{
  "init": "normal",
  "init_std_o": 0.00662,
  "warmup_steps": 200,
  "batch_tokens": 131072
}
MLP neurons of a small language model. Each row is named by its layer, matrix (up: input weights) and neuron, and shows model dimensions 272-367. Each number is 50 + 10 x the weight over its row's rms, rounded and kept within 0 to 99.
After each neuron's rows, "fires on" lists the tokens most often at its 100 highest values on Wikipedia text that the model never trained on.

L2.up1815:29 62 40 67 68 33 43 70 33 45 51 51 66 63 56 41 63 53 62 51 46 50 50 64 47 37 67 55 54 57 52 61 50 47 50 58 49 46 53 59 38 49 47 58 41 40 45 50 27 47 51 44 49 38 52 68 47 50 53 59 44 63 43 41 53 43 34 40 67 51 35 39 47 48 43 43 57 31 60 55 57 59 44 40 45 64 40 55 35 44 47 37 57 65 62 54
fires on: ",", "aged", "ed", " or", " and", " to"

L2.up481:36 58 31 68 39 34 57 50 38 58 71 54 47 42 36 47 51 65 44 50 45 50 39 35 19 43 53 37 30 59 49 42 56 56 58 57 56 66 50 54 49 63 46 61 44 56 51 69 46 47 69 57 53 31 43 48 24 33 65 48 41 49 49 37 54 43 44 41 33 47 67 52 55 71 48 23 49 50 46 49 65 63 42 39 36 55 48 52 51 52 60 42 57 59 56 60
fires on: ".", ")", " that", " \"", "enth", "ew"

L2.up877:42 52 63 47 41 49 50 43 46 51 52 60 64 56 63 56 62 48 47 54 33 49 56 49 43 30 59 41 47 41 76 61 62 24 53 54 27 27 51 50 57 54 47 55 70 55 71 48 66 36 55 29 57 25 49 47 57 45 68 53 60 53 37 65 38 58 53 57 54 52 57 45 30 57 39 56 45 58 46 54 39 38 42 73 64 39 60 58 51 35 46 60 53 59 25 58
fires on: " |", " ", " of", " E", " after", "R"

L2.up2665:55 37 47 50 68 50 59 61 51 45 46 48 43 69 57 50 55 45 34 42 53 46 63 39 62 57 48 42 25 49 43 57 48 65 54 56 55 37 61 32 71 56 54 62 51 50 49 55 51 46 56 68 48 66 55 37 53 33 56 54 70 52 59 52 33 48 36 63 65 57 59 52 55 54 51 47 54 48 54 50 51 63 44 49 55 46 63 48 62 49 62 55 49 41 45 61
fires on: " of", " to", " by", " between", " for", " in"

L2.up2364:54 35 61 57 48 43 40 53 54 46 35 54 51 61 55 62 55 37 53 43 48 55 43 50 51 74 48 33 49 54 51 66 59 48 59 57 62 44 52 46 63 66 62 56 62 46 49 41 50 61 44 61 51 64 45 50 44 54 52 53 48 55 51 49 54 49 49 54 48 31 53 52 60 62 57 67 44 48 47 46 59 63 54 61 49 35 44 54 61 59 47 42 58 59 57 43
fires on: " to", " of", ".\n\n", "\n\n", "ing", "ed"

L2.up2513:62 52 31 46 42 42 60 67 51 56 42 42 65 56 53 52 50 44 55 33 53 43 26 45 47 55 56 52 46 51 54 62 46 65 44 54 47 58 53 41 60 64 49 44 37 56 50 38 43 70 39 49 69 46 54 56 47 41 66 45 55 26 46 32 56 45 38 50 32 55 64 48 53 37 52 36 60 46 40 57 60 52 53 59 52 44 52 20 54 64 49 44 42 50 52 59
fires on: " at", " by", " –", "ed"

L2.up1874:58 62 58 45 50 63 60 50 60 51 65 54 59 67 51 42 57 41 34 48 40 52 49 58 77 47 56 50 41 64 52 55 70 59 49 40 62 47 47 34 58 57 48 46 50 44 51 51 36 47 55 40 62 44 36 27 69 62 50 55 73 70 35 41 66 41 56 47 56 51 55 70 55 52 65 42 52 59 46 64 42 45 52 37 46 37 67 53 59 48 61 63 47 42 39 53
fires on: " of", " by", " American", " to", " after", " when"

L2.up2162:53 36 70 53 40 50 46 35 63 48 52 49 53 50 52 64 44 61 42 52 58 53 52 50 54 62 54 51 36 39 45 33 51 51 49 41 47 48 48 48 55 39 25 49 41 48 49 52 27 49 63 56 53 53 54 36 41 57 52 43 37 56 49 54 56 61 56 38 68 57 41 58 71 56 59 48 58 44 53 65 38 47 46 57 53 56 69 53 50 62 46 47 88 50 45 40
fires on: " of", " and", ",", " who", " in", " that"

L2.up1937:67 62 43 44 26 46 55 51 41 35 42 56 51 45 47 32 53 44 50 56 47 42 39 49 63 42 57 54 38 50 58 39 63 50 43 36 73 50 36 38 63 70 54 86 67 42 45 36 46 54 61 47 50 39 59 48 50 55 63 49 58 51 33 75 37 37 49 36 63 57 55 38 39 41 31 39 52 51 61 37 56 52 45 47 54 35 86 48 57 33 47 42 41 54 46 38
fires on: " ", "-", " \"", "oph", "est", "oc"

L2.up864:43 45 62 48 52 56 38 36 39 51 42 66 49 54 69 65 55 50 58 58 55 44 47 46 58 59 48 22 42 40 41 52 53 45 27 39 39 46 62 69 31 58 40 64 42 62 61 54 53 47 56 35 54 65 38 55 50 51 45 48 52 50 48 57 45 63 50 48 52 52 40 48 50 45 48 52 54 53 42 35 44 51 49 53 47 49 42 47 33 58 46 42 33 43 41 38
fires on: " and", " or", "ly", ":", ",", "/"

L2.up2428:40 45 72 46 28 47 37 68 41 48 49 51 60 52 42 51 40 41 57 44 53 65 41 52 59 65 56 34 58 41 45 52 48 56 51 48 50 40 35 53 47 57 69 67 43 48 70 55 63 55 35 48 53 75 51 52 48 37 44 42 64 47 46 46 57 44 43 46 52 38 52 54 37 35 40 51 67 35 58 45 55 52 69 65 52 34 56 51 42 56 40 55 68 53 56 47
fires on: " |", " ", " m", ";"

L2.up2809:47 42 40 47 58 48 65 58 57 45 68 53 46 56 56 65 63 46 39 50 61 40 49 37 44 52 26 49 24 38 56 61 50 38 42 47 50 43 58 28 52 58 39 45 56 46 53 45 57 60 36 39 53 43 45 60 51 61 48 47 36 60 52 50 53 74 46 42 49 53 56 55 34 56 46 46 53 47 52 74 31 45 61 36 59 53 66 32 48 52 40 39 70 50 52 48
fires on: " of", " who", " that", " which", " where", " •"

L2.up143:81 65 49 74 53 55 46 54 65 56 61 51 47 42 51 44 45 56 60 67 44 20 48 49 49 59 46 50 44 54 54 55 49 59 41 41 19 47 50 74 39 45 35 43 57 58 66 67 56 30 43 59 37 64 52 50 44 38 43 44 45 41 45 58 53 44 39 54 36 62 50 46 52 52 51 42 42 52 32 43 52 51 54 65 50 49 59 43 62 57 47 55 38 60 46 52
fires on: "p", " in", "m", " "

L2.up1703:16 56 60 47 54 39 45 48 54 48 48 50 54 43 57 39 57 38 50 48 56 51 45 56 41 57 60 61 60 61 45 55 46 37 43 43 65 40 49 51 61 44 54 55 58 46 55 32 48 39 47 50 35 50 60 65 51 39 57 35 34 50 45 46 49 52 52 51 43 55 52 38 44 47 48 39 56 52 54 60 50 40 40 46 55 58 63 42 41 44 36 34 43 59 63 46
fires on: " that", " to", " addition"

L2.up448:37 61 43 53 37 61 49 49 47 65 48 40 64 47 43 61 47 48 49 61 54 65 28 38 48 37 62 46 57 45 58 65 69 49 43 35 48 66 49 48 46 41 57 48 75 45 49 51 50 46 53 71 67 42 78 55 51 57 67 51 14 44 60 63 41 34 43 49 45 51 45 47 52 41 38 37 42 41 51 65 28 57 44 37 52 54 49 64 46 51 48 50 34 54 48 62
fires on: " of", "'", " and", " j", " de", " Mac"

L2.up780:50 48 55 47 41 42 55 67 47 46 55 31 55 42 53 55 45 73 45 50 47 59 37 46 42 60 49 27 50 49 61 42 52 32 41 57 55 39 51 80 49 42 47 51 56 28 69 54 54 44 55 42 52 56 28 54 45 56 50 50 57 40 44 57 49 53 26 60 55 40 45 48 30 42 60 37 40 57 34 50 33 38 45 71 63 55 67 53 53 43 60 79 52 53 57 44
fires on: " |", " ", "1", " Most", "0"

L2.up541:33 56 53 34 57 31 41 43 57 46 44 48 70 52 53 67 54 62 49 74 37 35 50 55 46 45 57 42 44 49 39 56 62 52 35 50 55 57 61 36 49 41 25 35 47 48 46 43 65 40 59 51 41 38 45 61 38 38 77 46 49 40 47 49 58 39 38 44 45 55 55 56 43 51 51 69 41 50 54 57 56 62 44 49 48 65 36 24 78 39 39 63 55 51 53 55
fires on: " to", " of", " that", " up", " down"

L2.up1408:47 65 44 44 40 51 53 42 56 54 47 36 39 59 55 56 38 45 48 55 49 56 50 42 49 39 46 31 49 43 62 52 56 44 59 50 46 29 34 44 57 36 41 46 47 51 32 46 61 54 33 70 54 39 42 42 56 54 42 60 26 60 50 56 33 70 44 52 52 40 51 44 51 60 39 64 68 51 56 43 46 51 46 50 60 51 63 39 30 52 64 42 55 57 58 74
fires on: " of"

L2.up1446:44 70 55 62 40 37 53 58 51 50 81 63 51 27 35 44 40 56 48 54 56 51 43 53 55 56 53 47 54 56 54 72 47 57 44 51 44 42 38 69 51 38 51 53 40 53 37 55 58 51 61 48 57 49 55 53 51 54 51 53 41 49 51 43 51 68 63 55 56 54 51 54 43 38 41 43 45 53 35 60 52 59 52 52 66 68 39 50 42 55 38 60 69 43 52 41
fires on: "-", "==\n\n", " ", " of", "===\n\n", " pr"

L2.up1978:48 43 42 61 47 41 56 48 47 53 33 32 46 44 40 48 56 61 50 64 46 45 37 59 47 34 44 45 65 42 33 52 65 40 46 42 50 65 59 37 48 43 35 39 43 67 63 60 38 45 53 58 28 52 27 70 49 54 43 21 60 38 33 53 52 38 54 44 69 48 39 54 46 61 37 61 45 31 49 46 61 55 58 59 41 49 50 60 56 52 29 47 51 62 70 49
fires on: " ", "th", "el", " as"

L2.up671:48 41 60 51 52 11 52 50 59 39 39 40 34 42 49 64 59 54 41 66 50 40 48 59 56 54 60 50 58 54 46 56 37 48 54 44 45 54 41 51 46 57 56 63 49 54 73 37 41 57 40 34 45 62 61 46 42 44 54 31 63 31 46 43 55 33 49 55 64 50 56 42 58 54 43 49 66 42 40 44 50 19 53 46 63 64 60 63 56 49 49 37 56 56 39 58
fires on: " |", " of", "%", ";", " cent"

L2.up1237:47 64 45 66 32 52 44 58 52 54 56 55 69 43 69 51 39 49 53 44 71 63 41 48 53 50 42 48 40 50 54 53 59 64 65 51 46 43 59 55 58 51 63 55 62 61 65 28 43 70 47 67 50 36 42 63 55 51 42 44 61 60 47 41 61 52 43 44 53 65 47 63 42 38 52 67 63 59 41 54 49 49 55 48 48 67 45 49 37 61 34 59 66 54 46 48
fires on: " of", "-", "ly", " last"

L2.up1872:49 31 70 49 42 45 34 50 41 60 53 50 55 47 44 40 40 50 55 60 63 50 43 52 45 63 61 46 40 53 37 54 35 67 49 39 49 44 43 60 59 28 55 38 42 52 62 59 48 59 58 44 34 41 66 36 44 36 58 48 46 38 46 46 56 51 60 34 62 38 54 39 66 37 65 50 45 59 47 63 70 44 43 59 47 42 54 59 47 53 39 65 45 54 58 55
fires on: ".", " of", " |", " ", ":"

L2.up963:30 48 50 47 36 48 46 44 69 52 42 45 44 64 74 52 58 56 40 64 59 62 31 56 53 43 57 35 56 41 44 59 49 41 53 49 50 49 52 48 51 73 46 51 66 37 53 46 40 42 79 28 45 44 59 49 56 39 60 33 36 47 38 47 52 60 50 48 59 63 56 49 74 54 52 44 38 52 63 47 43 49 46 26 64 47 42 51 69 60 42 51 56 66 47 54
fires on: " |", " that", " of", " said"

L2.up2737:51 34 72 56 47 36 49 57 69 59 58 49 56 40 66 49 50 61 69 56 47 55 43 36 50 50 62 56 49 27 46 41 48 60 51 40 55 41 45 57 63 40 49 54 40 50 56 60 60 55 32 78 58 39 42 24 54 55 73 39 27 49 50 37 60 53 63 44 65 51 55 61 57 44 54 45 68 41 49 46 43 73 65 49 54 43 56 58 53 47 51 47 64 53 49 51
fires on: " of", ":", " best", " for", " |\n", " most"

L2.up2051:46 50 56 45 50 46 45 47 46 38 36 53 50 68 63 43 51 29 37 83 59 59 55 30 67 42 67 48 59 37 55 48 44 48 30 53 46 66 47 54 51 71 43 60 54 32 53 48 49 52 51 50 50 51 69 33 63 51 63 36 44 58 47 47 54 47 70 52 53 38 45 45 48 45 51 58 50 69 52 54 59 52 50 46 46 25 70 52 63 43 60 48 39 48 52 39
fires on: " |", "amp", " and", "-", " ", "T"

L2.up1878:62 30 43 42 66 41 61 50 62 38 49 43 46 55 57 55 32 43 50 49 63 48 56 68 61 41 35 60 62 44 33 59 33 61 40 58 40 48 32 52 53 48 54 50 34 49 44 47 44 50 54 53 47 64 51 58 50 51 39 38 60 38 54 49 58 36 54 41 53 56 46 52 46 42 36 59 35 46 53 56 63 54 53 50 57 42 58 50 61 45 43 52 32 35 56 44
fires on: " as", " As", "as"

L2.up2006:37 60 32 42 52 58 50 41 60 64 51 45 42 45 52 49 60 54 60 46 54 56 53 44 46 49 66 44 47 24 58 47 62 41 47 59 29 34 48 45 70 44 30 40 44 62 52 44 51 39 48 37 37 40 63 41 51 73 42 50 46 37 51 61 35 36 57 50 34 32 59 45 61 50 30 53 53 69 52 47 64 39 44 48 42 50 57 51 58 62 36 61 33 49 54 59
fires on: "E", "Z", "S", "W", "D", "ron"

L2.up2055:56 55 61 27 54 55 71 46 55 33 47 58 40 50 44 40 43 36 47 52 41 50 53 52 42 51 58 45 50 42 38 44 55 58 30 60 64 32 33 66 51 54 50 50 65 51 67 72 41 53 76 49 31 42 56 41 47 45 45 39 70 51 51 43 32 45 52 48 74 41 55 49 47 43 65 44 55 51 39 38 55 37 48 38 52 49 60 58 53 45 56 51 58 37 45 59
fires on: " ", "r", "j", " Ham", "oph"

L2.up636:52 44 55 36 46 73 46 38 59 49 51 36 53 30 55 44 48 50 48 62 53 62 20 50 39 52 45 46 51 51 48 43 53 53 55 49 61 25 45 54 50 36 59 55 34 46 44 64 52 52 55 51 43 50 67 59 53 58 70 49 48 46 62 61 48 54 41 51 53 55 53 55 51 61 46 51 62 34 40 45 45 63 50 68 67 44 63 61 55 58 60 43 60 73 46 62
fires on: ",", " of", " which", "oy", " were"

L2.up89:44 65 72 46 50 43 55 40 67 60 50 51 55 53 56 60 46 56 41 59 56 69 36 56 58 56 43 57 55 69 47 68 34 58 51 58 69 47 52 59 49 50 59 39 62 42 42 47 41 57 44 42 40 64 43 45 58 46 48 73 55 58 52 42 52 43 54 54 37 58 47 48 29 39 41 57 34 47 50 40 60 22 42 46 67 66 65 73 42 51 48 56 54 34 40 42
fires on: "==", " of", " \"", "oc", " Mc"

L2.up2276:42 42 51 51 57 57 56 43 50 62 50 65 60 39 55 50 52 53 44 42 63 51 24 67 55 72 51 43 48 56 56 41 46 47 38 42 52 44 45 39 47 49 41 43 59 53 40 49 57 70 52 43 45 40 47 45 63 42 36 50 54 58 48 37 67 63 50 58 76 58 58 70 63 47 39 37 69 45 47 54 44 21 63 30 69 47 65 35 44 67 56 38 65 68 41 54
fires on: " to", " the", " that", " for", " of", " in"

L2.up702:48 34 57 57 45 57 42 31 35 56 35 29 58 46 47 54 48 48 23 46 49 43 51 54 59 55 31 59 41 40 33 47 52 60 58 43 46 66 30 44 41 45 39 68 37 53 56 46 48 40 55 56 48 38 60 60 60 42 43 43 39 37 55 57 36 66 38 23 54 52 54 46 52 51 51 48 31 59 58 54 50 55 42 45 44 58 55 59 24 48 56 56 61 41 46 42
fires on: " of", " the", " in", "ğ", " on"

L2.up608:48 55 50 48 50 56 44 64 43 61 41 70 41 46 66 76 47 49 51 65 49 54 50 45 65 46 34 34 41 54 50 39 62 60 52 45 58 62 45 49 64 47 55 53 37 37 45 45 55 57 51 53 66 65 64 30 55 43 59 74 51 41 45 53 44 59 45 51 56 49 46 55 61 61 59 31 56 56 47 52 60 75 34 65 46 43 49 45 50 44 50 45 40 64 56 52
fires on: " to", " and", " by", "-", " from"

L2.up1946:30 51 52 44 46 52 39 44 35 29 52 65 53 38 54 67 33 51 57 37 65 43 68 54 62 60 76 45 54 65 56 44 65 50 59 32 61 46 46 46 47 61 57 58 62 47 56 37 56 39 52 38 56 44 49 49 55 37 60 30 48 53 43 47 39 57 44 52 66 46 37 51 45 49 43 38 58 51 64 53 61 54 48 46 43 51 33 54 54 49 54 53 42 62 41 44
fires on: " ", "ut", "un", "id", "n", "-"

L2.up1740:59 66 55 35 64 59 51 50 39 28 38 47 55 48 40 55 70 37 45 61 62 54 53 45 42 49 53 39 45 57 49 55 64 32 58 48 41 34 64 65 43 54 56 47 68 53 52 46 62 49 55 50 47 54 55 47 52 37 46 64 42 49 33 40 34 66 43 66 62 59 50 58 43 57 42 54 49 56 42 38 57 55 50 31 44 46 50 50 41 35 48 58 50 49 45 53
fires on: "C", "c", "-class", "n", "at", "-n"

L2.up2380:78 48 49 63 43 51 56 65 44 60 56 61 44 50 55 76 34 55 54 61 55 31 41 57 52 49 26 44 72 55 69 62 66 48 45 40 43 51 48 52 50 28 52 42 41 44 49 40 40 41 61 32 42 52 50 50 54 63 48 41 50 49 40 49 42 38 49 38 59 38 48 43 50 46 37 47 68 47 44 59 38 36 44 58 42 38 37 50 29 43 46 42 55 36 33 35
fires on: " of", "it", " Th", " for"

L2.up454:57 46 60 51 52 38 41 58 36 40 42 46 64 41 49 45 51 52 43 57 59 60 55 28 65 47 51 49 67 58 70 30 38 47 52 40 39 60 66 37 54 38 66 58 58 46 52 40 52 54 47 49 56 46 59 45 47 47 56 34 49 41 53 49 38 30 56 47 41 48 57 44 49 50 39 54 43 50 56 58 44 52 40 55 41 49 49 59 53 32 66 42 53 43 50 59
fires on: "-", " of", "er", " and"

L2.up426:48 55 49 44 48 54 52 47 40 44 44 39 54 41 58 50 46 60 45 49 46 24 39 50 46 38 48 51 43 40 37 54 61 55 40 56 68 46 51 59 48 43 54 54 42 34 51 51 55 70 48 37 76 47 42 53 50 45 66 37 53 54 53 39 60 39 42 57 56 52 62 66 66 67 46 44 44 56 69 45 40 45 54 48 62 42 65 31 51 51 50 73 36 43 42 48
fires on: " for", " to", " by", " on", " at", " of"

L2.up15:58 58 56 35 42 41 35 35 40 39 51 37 53 64 49 46 56 39 47 53 49 32 57 48 31 59 51 31 70 42 35 41 52 47 56 56 45 40 42 57 36 57 35 50 44 49 60 37 44 64 53 43 55 44 33 54 55 43 55 49 48 56 48 56 57 85 42 49 56 49 55 41 50 56 57 32 55 55 52 49 28 55 67 42 47 41 44 54 53 28 36 44 35 62 44 59
fires on: " an", "n"

L2.up1329:62 57 51 41 49 57 55 34 44 49 50 39 60 52 56 47 56 53 39 36 46 46 54 54 45 33 53 32 43 46 64 56 31 49 31 56 45 60 51 46 53 36 49 50 61 49 59 39 39 44 40 63 64 39 55 55 40 43 52 41 52 63 53 44 29 60 59 55 63 51 60 55 60 51 49 44 54 36 52 51 63 71 39 67 62 50 63 43 29 53 63 57 44 31 45 51
fires on: " of", " in", " among", " for"

L2.up366:56 62 47 42 60 49 67 60 57 58 56 46 68 52 48 60 64 57 62 50 36 50 50 52 38 37 52 65 28 67 60 47 73 44 46 46 61 48 28 34 50 66 46 39 54 60 40 50 47 39 52 52 73 44 36 76 62 52 61 68 32 46 35 54 52 59 55 59 41 43 49 39 54 42 58 55 47 61 35 56 47 75 46 64 48 54 50 42 40 62 49 79 51 52 67 37
fires on: " ", ",", " and", " (", " –"

L2.up2668:51 44 59 53 61 54 69 57 61 60 54 54 53 47 46 34 55 70 62 68 43 59 56 50 48 68 28 49 47 51 46 53 45 55 49 66 37 43 38 63 57 38 48 59 53 77 61 44 66 46 67 45 42 57 57 38 42 50 40 39 47 35 36 58 62 43 46 79 47 58 35 48 50 51 49 57 32 59 55 64 37 48 60 59 45 46 55 71 57 61 30 50 58 49 60 43
fires on: " ", "1", "p", " in", "ection", "0"

L2.up2122:39 44 51 51 71 48 67 59 45 61 39 58 35 60 36 48 26 60 54 51 35 48 55 43 42 46 52 54 46 59 34 57 56 47 56 50 27 61 48 46 43 50 68 62 41 50 56 53 50 56 53 54 51 45 63 57 51 52 44 46 44 63 39 52 55 45 46 47 70 56 49 40 34 56 39 44 67 57 42 60 51 53 47 64 41 54 31 19 50 32 34 71 32 35 56 53
fires on: " by", " of", "in", " to", ":", "g"

L2.up2089:42 29 58 41 46 51 66 38 60 58 63 55 67 57 47 46 46 40 63 50 53 57 41 55 56 59 61 51 41 67 59 46 55 40 53 45 54 40 48 63 57 36 29 60 43 45 40 42 61 57 53 63 49 45 43 53 51 48 65 46 36 66 58 68 45 53 47 55 62 36 51 47 57 58 42 42 43 47 53 53 51 42 46 49 40 45 43 53 65 59 50 44 90 35 59 48
fires on: " to", " for", " of", " about", "ing", " from"

L2.up1219:55 51 49 45 49 27 67 67 55 54 67 55 47 33 65 41 41 41 33 66 53 30 52 46 54 65 49 37 39 35 57 43 41 28 51 59 57 13 45 32 68 62 38 53 37 47 54 63 49 37 51 60 28 45 46 42 38 41 38 60 60 57 44 65 47 51 45 56 71 56 59 54 49 66 51 50 63 39 59 45 53 52 73 30 52 53 42 40 34 51 47 51 42 68 50 45
fires on: " in", "'s", " of", "ing", " her"

L2.up194:57 39 54 63 57 50 54 39 57 53 35 23 36 59 36 55 50 71 42 43 53 52 39 64 41 32 62 42 69 55 52 57 46 61 39 50 25 36 27 57 60 51 51 36 42 47 26 65 34 55 41 45 37 61 47 56 46 64 68 42 40 28 31 47 37 39 47 55 52 52 43 40 57 41 50 67 48 59 48 49 54 46 54 45 64 59 54 38 46 38 60 43 56 64 47 51
fires on: ",", " \"", " as", " to", " a", " '"

L2.up2210:69 52 54 37 65 29 39 50 59 65 48 75 36 43 48 36 51 56 57 41 35 62 51 42 30 64 63 31 51 42 56 58 46 50 45 66 42 53 44 41 49 55 51 54 53 48 51 43 45 57 38 50 44 57 51 44 55 37 81 45 52 38 28 37 53 65 54 58 55 41 48 59 47 47 55 57 48 42 54 63 39 48 42 60 66 45 54 47 62 47 49 55 34 47 57 41
fires on: ":", "j", " Y", "ij", " –"

L2.up373:66 33 47 50 40 37 25 56 43 60 53 48 50 48 58 52 51 41 64 66 66 47 64 68 37 59 42 48 49 70 33 55 59 42 50 38 45 56 43 58 24 74 54 42 56 38 50 51 42 47 47 45 59 75 47 50 75 55 42 33 65 51 41 58 55 37 56 54 58 63 46 42 55 40 40 26 63 45 44 57 52 47 51 49 47 48 50 52 54 47 70 60 27 39 40 63
fires on: ",", " and", " British", " as", " to"

L2.up1002:46 43 43 52 47 32 48 33 58 64 41 44 44 54 66 53 43 44 52 16 47 65 59 55 42 57 37 60 56 47 47 63 53 32 52 48 40 45 33 61 67 62 39 54 66 53 60 58 69 42 66 48 24 37 55 43 41 38 49 57 46 61 47 29 51 61 69 39 44 69 65 51 57 43 58 41 41 43 40 43 37 58 72 37 61 60 50 47 46 36 45 59 60 44 41 53
fires on: " that", " of", " described", "ed", "ized"

L2.up1961:62 49 52 64 61 48 65 34 53 52 54 46 48 58 36 55 56 38 37 48 48 45 52 57 71 58 26 49 35 49 45 38 66 52 47 55 29 59 31 59 62 42 38 39 55 47 35 31 67 54 60 48 37 51 44 38 45 51 21 50 50 56 56 42 50 39 62 59 33 53 48 40 41 46 45 59 56 53 60 62 54 58 44 55 64 29 64 44 53 53 49 45 64 55 44 34
fires on: " in", "ing", " v", "ers", " as", " m"

L2.up434:50 32 73 51 50 73 54 53 38 42 50 39 51 54 52 66 45 38 44 61 58 55 42 47 70 58 49 61 51 65 51 57 67 42 62 53 59 28 56 49 41 51 54 38 75 62 68 78 34 58 44 62 47 47 50 58 62 60 44 48 57 44 36 48 47 66 48 62 32 41 38 53 69 57 54 52 65 69 45 58 59 56 50 71 45 51 48 61 40 49 49 67 49 84 61 44
fires on: ",", " and", " |", "),"

L2.up535:43 52 56 53 55 41 36 50 53 27 41 54 49 57 61 44 49 42 39 58 56 51 50 51 37 36 66 58 50 44 62 44 47 43 50 55 51 44 42 64 55 53 43 49 46 53 45 42 61 53 52 24 45 74 45 59 30 30 67 45 49 49 55 58 52 45 44 50 37 48 56 53 51 47 57 54 65 55 45 55 69 51 45 34 54 52 45 47 57 34 58 61 44 49 60 55
fires on: " some", " to", "O", " for", " o", " To"

L2.up1494:49 55 55 44 52 66 63 35 49 55 45 63 54 65 61 55 43 52 41 32 60 51 52 57 73 60 47 46 65 57 49 51 55 41 39 67 44 49 41 31 59 38 48 49 56 51 61 33 58 43 47 32 32 62 49 56 60 40 59 44 67 60 48 38 65 29 56 58 64 54 41 28 54 61 45 47 43 53 57 68 40 50 56 53 51 43 51 50 43 42 56 51 40 42 51 58
fires on: " As", " as", " was", " time", "As"

L2.up19:60 52 50 46 71 27 55 52 49 35 42 56 55 32 42 50 31 50 55 53 44 59 52 41 39 48 58 40 60 44 34 58 43 51 51 48 35 49 40 59 51 41 49 48 52 53 57 25 41 56 45 50 30 53 62 58 51 53 68 63 45 46 49 51 58 36 66 48 45 32 62 50 45 40 46 52 55 42 57 44 47 65 39 61 43 49 45 50 50 47 56 82 45 36 61 43
fires on: " to", " a", " by", "ij", "j", "ra"

L2.up2230:35 48 47 47 32 59 33 55 48 58 58 46 58 37 39 62 44 46 76 58 58 62 39 61 48 46 55 48 50 69 69 58 47 46 59 56 63 43 40 75 57 57 42 49 48 54 62 62 55 65 50 42 41 53 76 48 51 42 53 56 36 56 46 42 54 47 34 41 44 74 41 50 48 42 48 52 49 39 47 41 57 38 43 67 54 61 55 53 51 42 42 48 62 52 43 45
fires on: " |", ",", " that", " According", " "

L2.up375:49 38 42 58 50 51 55 60 56 48 44 37 41 45 50 56 52 46 38 47 54 50 41 56 36 60 48 72 53 50 68 62 51 59 32 33 65 46 43 65 56 47 54 65 55 37 70 51 48 46 38 44 37 50 41 46 44 46 56 52 41 53 49 49 45 31 57 59 64 61 59 48 68 63 44 56 56 42 53 55 62 35 51 49 43 42 58 38 49 53 35 50 48 33 57 53
fires on: " |", " States", " more", "."

L2.up2183:29 44 55 60 70 43 54 50 45 54 63 29 61 34 49 56 50 55 58 54 55 57 64 57 46 39 57 49 54 47 57 45 51 45 66 45 51 49 41 57 53 51 43 43 59 28 56 50 55 22 52 47 52 44 23 68 42 48 45 41 40 48 58 50 42 62 53 36 52 56 60 65 46 37 47 46 50 49 29 61 48 51 49 64 41 51 47 46 46 45 40 43 54 42 62 43
fires on: " for", " to", " support", "ER", " of"

L2.up2233:62 44 60 58 64 53 55 32 54 62 50 59 69 36 65 59 46 56 52 39 46 59 49 59 51 50 61 49 59 53 46 57 53 57 56 44 52 50 40 54 50 49 44 58 53 42 42 42 46 33 47 57 50 47 52 51 46 51 48 52 36 49 48 44 25 60 47 43 50 42 81 31 43 45 53 42 60 62 53 44 42 56 60 37 34 51 64 51 46 56 45 39 62 52 57 63
fires on: " to", " for", " of", " that", " in", " a"